python train.py --n_layer=26 --n_head=2 --activation="tanh_gelu" --norm_place="pre" --bias="all" --tie_embeddings=true --init_std_up=0.0312 --lr_mult_qkv=0.4 --lr_mult_o=2.0 --lr_head=0.00654 --train_tokens=416000000
MLP neurons of a small language model. Each row is named by its layer, matrix (up: input weights) and neuron, and shows model dimensions 0-95. Each number is 50 + 10 x the weight over its row's rms, rounded and kept within 0 to 99.
Before each neuron's rows, "fires after" lists the tokens most often just before its 100 highest values on Wikipedia text that the model never trained on. A number after a token or word is its count.

fires after: " A" 28, " S" 18, " be" 10, " f" 6
L7.up234:50 63 53 37 64 58 53 47 53 40 51 64 36 68 58 53 60 42 72 39 35 43 35 56 43 66 41 53 32 36 59 60 50 54 51 50 57 48 38 59 43 47 57 45 37 50 44 55 45 64 60 42 42 64 52 40 59 59 39 47 36 70 47 55 64 37 48 64 48 50 58 53 45 52 51 45 65 58 62 40 29 41 64 52 59 50 66 37 42 59 38 43 63 72 51 44

fires after: "i" 18, "s" 11, "od" 11, "a" 8, "at" 6, " s" 6
L19.up204:59 42 57 41 50 42 48 58 64 43 51 43 58 70 45 37 64 59 37 54 50 37 35 44 75 49 45 47 58 52 43 41 61 58 47 52 52 57 50 68 52 41 45 62 41 58 50 54 48 27 35 55 51 45 63 69 54 41 58 65 60 37 36 45 42 32 44 47 59 65 58 61 47 56 48 27 52 51 35 43 44 51 53 49 53 44 23 44 41 47 45 45 64 46 32 46

fires after: "at" 33, "t" 18, "I" 10, "ak" 5
L7.up212:46 64 45 58 36 43 52 51 60 66 51 55 49 61 36 55 55 55 55 54 57 47 48 45 31 37 43 58 54 45 46 70 29 44 41 46 46 43 50 65 59 51 30 49 57 53 51 47 32 36 39 36 57 71 62 67 43 64 59 66 52 35 57 34 47 53 58 80 35 37 39 43 42 59 39 34 54 53 61 43 44 59 41 55 33 48 53 48 44 39 45 33 49 59 65 50

fires after: " d" 20, "l" 10, " D" 6, "p" 6, " f" 6, "h" 5
L3.up159:50 46 49 56 52 55 48 46 51 48 50 47 31 63 67 48 51 46 75 49 71 49 49 59 48 46 50 39 47 41 56 49 70 42 76 71 63 58 33 59 62 36 40 56 46 35 52 52 43 61 60 40 54 62 53 36 40 48 48 52 34 30 65 34 57 29 57 40 38 52 55 53 52 38 51 50 70 38 69 50 52 52 39 58 42 34 35 61 52 48 37 41 59 49 46 48

fires after: " c" 31, " C" 24, " th" 13, "r" 8, "c" 7, "i" 4
L4.up521:71 52 65 61 31 45 50 48 27 64 40 39 37 59 42 56 38 50 24 67 54 46 51 59 45 54 50 19 54 47 63 54 52 45 62 51 47 53 48 53 42 57 64 54 40 40 59 64 66 60 59 55 43 51 52 46 36 57 62 26 58 42 51 51 48 34 52 49 49 57 50 57 50 44 55 50 51 37 55 58 69 57 56 48 48 40 64 49 57 50 29 41 53 43 40 56

fires after: "av" 23, "ow" 14, " H" 10, "ak" 7, "at" 7, " w" 6
L7.up881:51 60 51 56 47 46 60 42 63 58 55 49 61 52 36 67 57 50 47 60 66 60 71 42 36 53 49 58 66 43 46 58 48 46 55 45 19 48 59 64 58 44 32 52 39 59 41 76 39 40 60 47 69 46 39 53 49 55 58 46 59 27 49 39 66 43 58 52 49 70 60 38 33 65 50 48 33 58 46 50 46 40 55 62 68 64 45 58 55 65 49 54 58 63 53 53

fires after: "." 25, ".\n\n" 15, "n" 7, "c" 5, "i" 4, " \"" 4
L4.up237:69 49 51 61 36 59 62 44 73 48 54 37 53 38 44 52 52 37 43 63 55 49 44 47 28 47 44 22 59 50 47 49 53 47 64 41 29 44 61 62 42 48 59 49 62 62 62 47 54 61 48 31 39 52 54 60 54 56 49 55 60 33 56 62 48 46 38 51 36 66 60 54 58 55 49 56 49 40 75 54 51 57 46 43 42 46 46 56 52 38 37 45 49 53 34 43

fires after: " R" 24, " C" 23, " " 11, " c" 7
L7.up153:48 60 57 68 51 45 31 60 51 52 49 58 62 54 56 46 55 56 45 62 60 45 52 60 51 58 49 47 52 71 57 36 47 48 48 65 67 45 42 59 65 55 50 55 48 54 47 39 33 40 48 61 56 49 49 48 46 60 52 45 50 39 33 58 39 42 30 52 37 46 36 64 69 61 59 38 30 60 60 41 27 51 43 51 48 42 41 64 65 48 51 34 42 49 39 58

fires after: "n" 12, "b" 9, "l" 8, "ou" 8, "or" 7, "ran" 7
L3.up171:75 40 69 42 59 63 49 49 40 46 66 54 43 58 61 60 56 55 49 30 52 55 49 42 38 59 55 45 54 53 45 40 56 52 46 53 69 49 52 59 30 45 58 55 37 55 52 52 76 50 49 45 38 41 71 64 55 38 45 64 47 52 45 60 66 46 39 39 38 44 37 52 47 53 44 45 46 54 38 54 62 48 59 36 53 42 46 46 46 52 38 43 40 48 36 57

fires after: " C" 22, " " 15, " K" 13, " k" 12, " c" 10, "S" 8
L7.up672:54 77 50 51 62 56 60 57 48 36 65 63 56 52 53 43 48 55 38 43 37 50 71 54 47 34 46 38 58 47 56 40 40 44 46 66 47 42 48 57 59 40 61 49 44 59 60 55 40 32 37 46 52 45 38 47 56 45 54 40 63 46 31 50 55 43 56 55 55 54 54 59 64 51 61 36 41 54 56 32 52 42 58 31 47 53 48 48 51 28 35 45 39 40 25 32

fires after: "2" 14, "g" 10, "n" 10, "ar" 7, " A" 7, "u" 6
L7.up432:64 35 42 46 68 35 54 62 56 48 51 51 40 45 50 52 47 52 39 53 32 38 44 59 43 64 38 51 45 53 50 47 37 50 38 56 51 54 60 62 67 39 47 56 47 29 36 51 61 31 48 23 48 46 57 39 71 42 60 52 50 56 54 44 36 55 75 62 42 60 46 56 50 45 46 51 49 68 43 42 53 49 58 58 37 46 31 58 63 67 40 46 44 27 39 61

fires after: " d" 25, " R" 21, " S" 16, "e" 8, " D" 7, " L" 4
L2.up653:49 39 48 35 51 41 56 42 57 52 39 40 33 69 71 44 38 50 48 52 53 53 52 57 42 54 51 47 55 65 55 38 59 45 67 55 52 57 44 49 41 56 71 62 41 34 46 67 57 66 53 38 58 32 44 28 59 40 52 53 55 35 52 42 45 44 35 55 53 49 36 32 46 41 34 48 69 52 53 65 60 51 48 69 46 50 44 72 56 73 30 45 53 47 47 53

fires after: " " 43, " C" 9, " L" 9, " G" 8, " D" 8, " B" 6
L4.up686:57 59 51 58 52 41 50 54 63 43 46 55 51 34 45 41 35 58 35 46 40 37 55 40 52 54 64 55 46 37 61 49 51 48 48 62 57 51 50 44 64 36 54 58 34 51 45 40 48 52 36 49 40 61 47 49 52 62 46 35 63 37 37 50 28 52 43 55 62 52 56 38 65 57 49 49 43 52 61 45 40 51 34 40 41 40 47 66 43 36 60 47 36 36 35 38

fires after: "u" 14, " l" 14, "it" 11, "un" 9, "ou" 7
L7.up612:47 50 54 50 48 65 49 56 65 75 58 49 41 50 66 46 63 55 47 46 41 45 51 52 41 55 45 49 46 39 47 45 52 56 31 46 49 55 53 54 61 28 27 54 45 54 69 32 53 58 43 47 39 33 58 32 60 67 67 63 42 50 68 54 51 44 55 33 34 53 50 57 64 54 60 48 59 48 72 44 58 69 42 43 48 43 62 34 59 47 45 67 55 52 56 57

fires after: "," 30, "s" 17, "a" 8, " as" 5, " p" 4
L21.up253:58 50 55 49 54 40 41 37 50 50 58 47 68 54 48 56 47 60 52 43 39 47 45 56 63 48 56 49 56 45 42 41 28 58 35 40 44 41 45 45 51 58 36 44 56 39 37 46 50 21 33 62 34 51 63 65 55 40 54 44 55 53 62 57 57 46 59 56 45 53 54 57 63 59 63 53 44 58 45 43 68 73 58 45 45 48 29 44 43 44 55 64 62 26 42 54

fires after: " l" 48, "at" 17, "it" 7
L7.up651:37 45 58 44 60 63 48 59 56 60 48 62 42 55 66 52 50 45 34 42 54 46 43 53 48 50 50 55 56 65 46 69 54 58 36 68 32 50 47 58 62 36 38 40 62 65 48 35 56 44 34 60 39 45 42 39 66 55 62 41 44 58 44 45 67 38 51 63 49 60 59 45 68 53 69 50 37 44 56 66 45 59 56 33 61 63 57 70 40 42 45 75 41 61 22 43

fires after: "u" 17, " for" 13, "ar" 9, " wh" 8, " the" 8
L7.up915:39 50 41 52 54 35 49 63 57 46 55 66 50 52 39 56 53 36 47 54 61 54 63 52 58 61 52 47 48 42 51 47 37 39 25 52 58 49 63 52 39 58 45 45 57 56 48 49 44 50 47 54 46 40 80 27 59 57 54 52 45 42 58 36 42 60 29 32 53 43 41 48 47 33 66 57 31 61 57 45 41 51 57 47 67 45 60 55 52 50 23 57 36 32 42 41

fires after: " d" 26, " H" 19, " th" 12, " v" 11, " b" 9, " B" 4
L4.up251:44 60 65 39 70 61 72 54 39 44 39 65 57 42 57 57 65 57 28 61 54 49 41 68 43 51 54 39 55 39 41 31 48 54 34 64 54 47 52 53 59 40 57 51 46 61 59 53 69 42 40 51 41 42 46 39 60 43 44 38 79 38 30 44 31 30 49 64 41 40 57 44 46 57 45 31 50 44 51 51 39 51 48 57 61 49 55 52 59 52 57 45 50 69 39 64

fires after: "n" 18, "c" 11, " re" 11, "g" 8, "m" 6
L7.up463:67 45 44 54 64 49 70 57 53 49 50 45 49 50 35 62 60 39 53 40 53 54 45 48 66 66 64 64 44 49 59 46 38 45 32 49 47 52 48 45 46 43 44 48 37 41 41 39 54 44 45 43 51 44 41 55 55 43 49 61 43 48 47 45 47 57 50 63 45 57 49 53 44 25 47 45 29 58 45 53 72 65 60 39 49 70 62 54 42 54 61 26 56 35 55 58

fires after: "r" 22, "l" 17, "m" 12, "em" 8, "p" 7, "b" 7
L7.up151:50 46 69 52 66 68 44 39 46 51 47 40 35 74 65 52 55 41 49 51 41 41 55 47 53 59 58 47 51 61 40 45 57 68 45 63 47 41 56 34 46 44 67 60 40 53 56 37 48 57 34 57 29 33 55 54 53 66 46 53 68 59 55 66 66 51 67 58 58 43 33 51 43 42 42 37 56 64 62 64 43 65 51 47 50 56 52 50 49 46 44 57 41 48 59 55

fires after: " W" 33, " S" 20, "w" 11, "il" 6, "h" 4
L4.up301:33 51 51 48 60 54 47 50 59 50 42 56 51 50 61 57 54 47 38 71 58 45 49 60 56 46 39 62 30 75 42 69 47 56 24 41 56 53 49 61 42 35 66 63 64 46 64 44 53 39 59 47 58 43 49 16 66 28 34 63 69 49 60 52 43 33 54 57 49 48 55 32 53 43 55 56 29 60 53 47 45 42 55 47 47 50 49 53 50 47 39 35 50 55 53 58

fires after: " C" 33, " P" 6, " s" 6, " G" 5
L3.up835:60 66 57 46 49 42 58 53 49 42 44 55 38 60 45 36 56 50 50 45 52 12 41 42 44 56 59 45 41 33 35 64 42 50 37 54 61 66 44 56 69 44 49 36 45 35 48 46 50 64 42 68 44 62 41 77 54 48 46 57 71 56 44 54 42 44 43 44 57 54 50 58 48 39 55 50 44 46 48 38 31 51 43 63 49 46 56 57 46 35 35 41 46 26 41 49

fires after: " on" 21, " w" 19, "at" 12, " " 7, "ial" 5
L3.up559:53 51 41 36 65 51 72 53 61 64 46 60 26 53 50 43 42 61 51 68 44 36 29 50 40 65 52 50 42 51 59 42 36 54 42 48 36 50 47 48 79 29 54 64 54 61 26 60 34 51 42 43 56 43 45 55 61 61 68 61 46 44 56 40 70 54 55 51 50 59 54 48 56 57 47 62 35 52 40 65 39 32 48 38 62 59 49 35 31 44 28 58 33 59 49 37

fires after: " to" 28, " as" 11, "ay" 5, "ill" 5, "is" 5, "en" 4
L20.up347:49 55 52 43 29 35 52 38 48 59 62 62 37 50 69 56 44 43 40 43 36 49 48 54 50 60 51 66 56 56 54 42 58 64 49 44 35 52 51 53 57 47 47 51 55 55 64 64 56 52 51 35 62 47 53 62 47 48 57 52 34 48 49 50 38 40 56 45 57 44 60 54 48 60 59 35 57 60 50 49 60 46 58 53 54 51 40 60 46 45 53 63 42 58 54 48

fires after: " R" 21, " K" 18, " d" 12, " D" 11, " V" 8, " C" 7
L4.up727:44 66 58 59 58 30 61 62 29 63 60 58 36 32 48 38 49 59 50 60 50 33 50 40 52 49 52 70 63 36 43 61 54 63 55 67 49 63 59 56 45 47 53 46 49 42 54 53 47 47 46 57 45 59 58 55 35 73 44 27 59 41 40 39 38 41 48 47 59 53 35 50 48 45 73 44 46 51 46 46 45 44 42 61 44 70 43 53 45 33 64 40 41 37 36 49

fires after: " S" 17, " F" 12, "," 10, " f" 7, " W" 7, "." 5
L3.up177:58 56 56 54 49 32 60 55 46 44 74 51 47 73 69 42 67 56 42 60 38 48 44 58 26 47 44 48 37 41 59 50 40 45 57 65 54 46 42 41 56 37 45 43 36 60 55 69 64 38 64 53 31 53 56 54 67 43 48 58 47 50 63 46 37 49 52 77 48 71 49 38 36 54 52 38 56 48 39 45 37 48 37 75 51 53 44 52 42 47 39 47 56 65 48 48

fires after: "h" 24, " H" 16, " th" 16, " W" 6, "d" 4, " d" 4
L4.up141:47 53 45 52 56 49 56 51 51 64 45 68 52 39 39 44 54 37 36 65 65 37 51 45 33 53 60 55 38 36 52 54 54 58 42 35 47 56 42 62 51 33 42 44 39 46 55 63 64 39 45 47 47 49 35 20 47 43 37 47 72 43 60 51 43 30 76 85 46 53 50 56 39 55 59 42 48 60 58 50 43 73 56 43 48 64 61 66 50 54 43 43 40 61 42 49

fires after: " th" 18, " v" 14, " m" 10, " H" 8, " d" 6, "ec" 5
L3.up676:46 51 40 48 58 45 63 48 75 65 42 33 60 46 44 63 49 36 52 44 52 40 55 52 36 46 41 48 38 48 71 45 30 64 48 52 51 60 47 45 59 47 57 37 44 57 65 50 53 47 55 52 82 48 52 44 52 59 33 44 49 45 51 33 56 44 73 66 44 51 39 46 44 51 56 38 49 53 47 45 41 59 40 49 58 53 56 72 56 54 48 40 60 53 31 33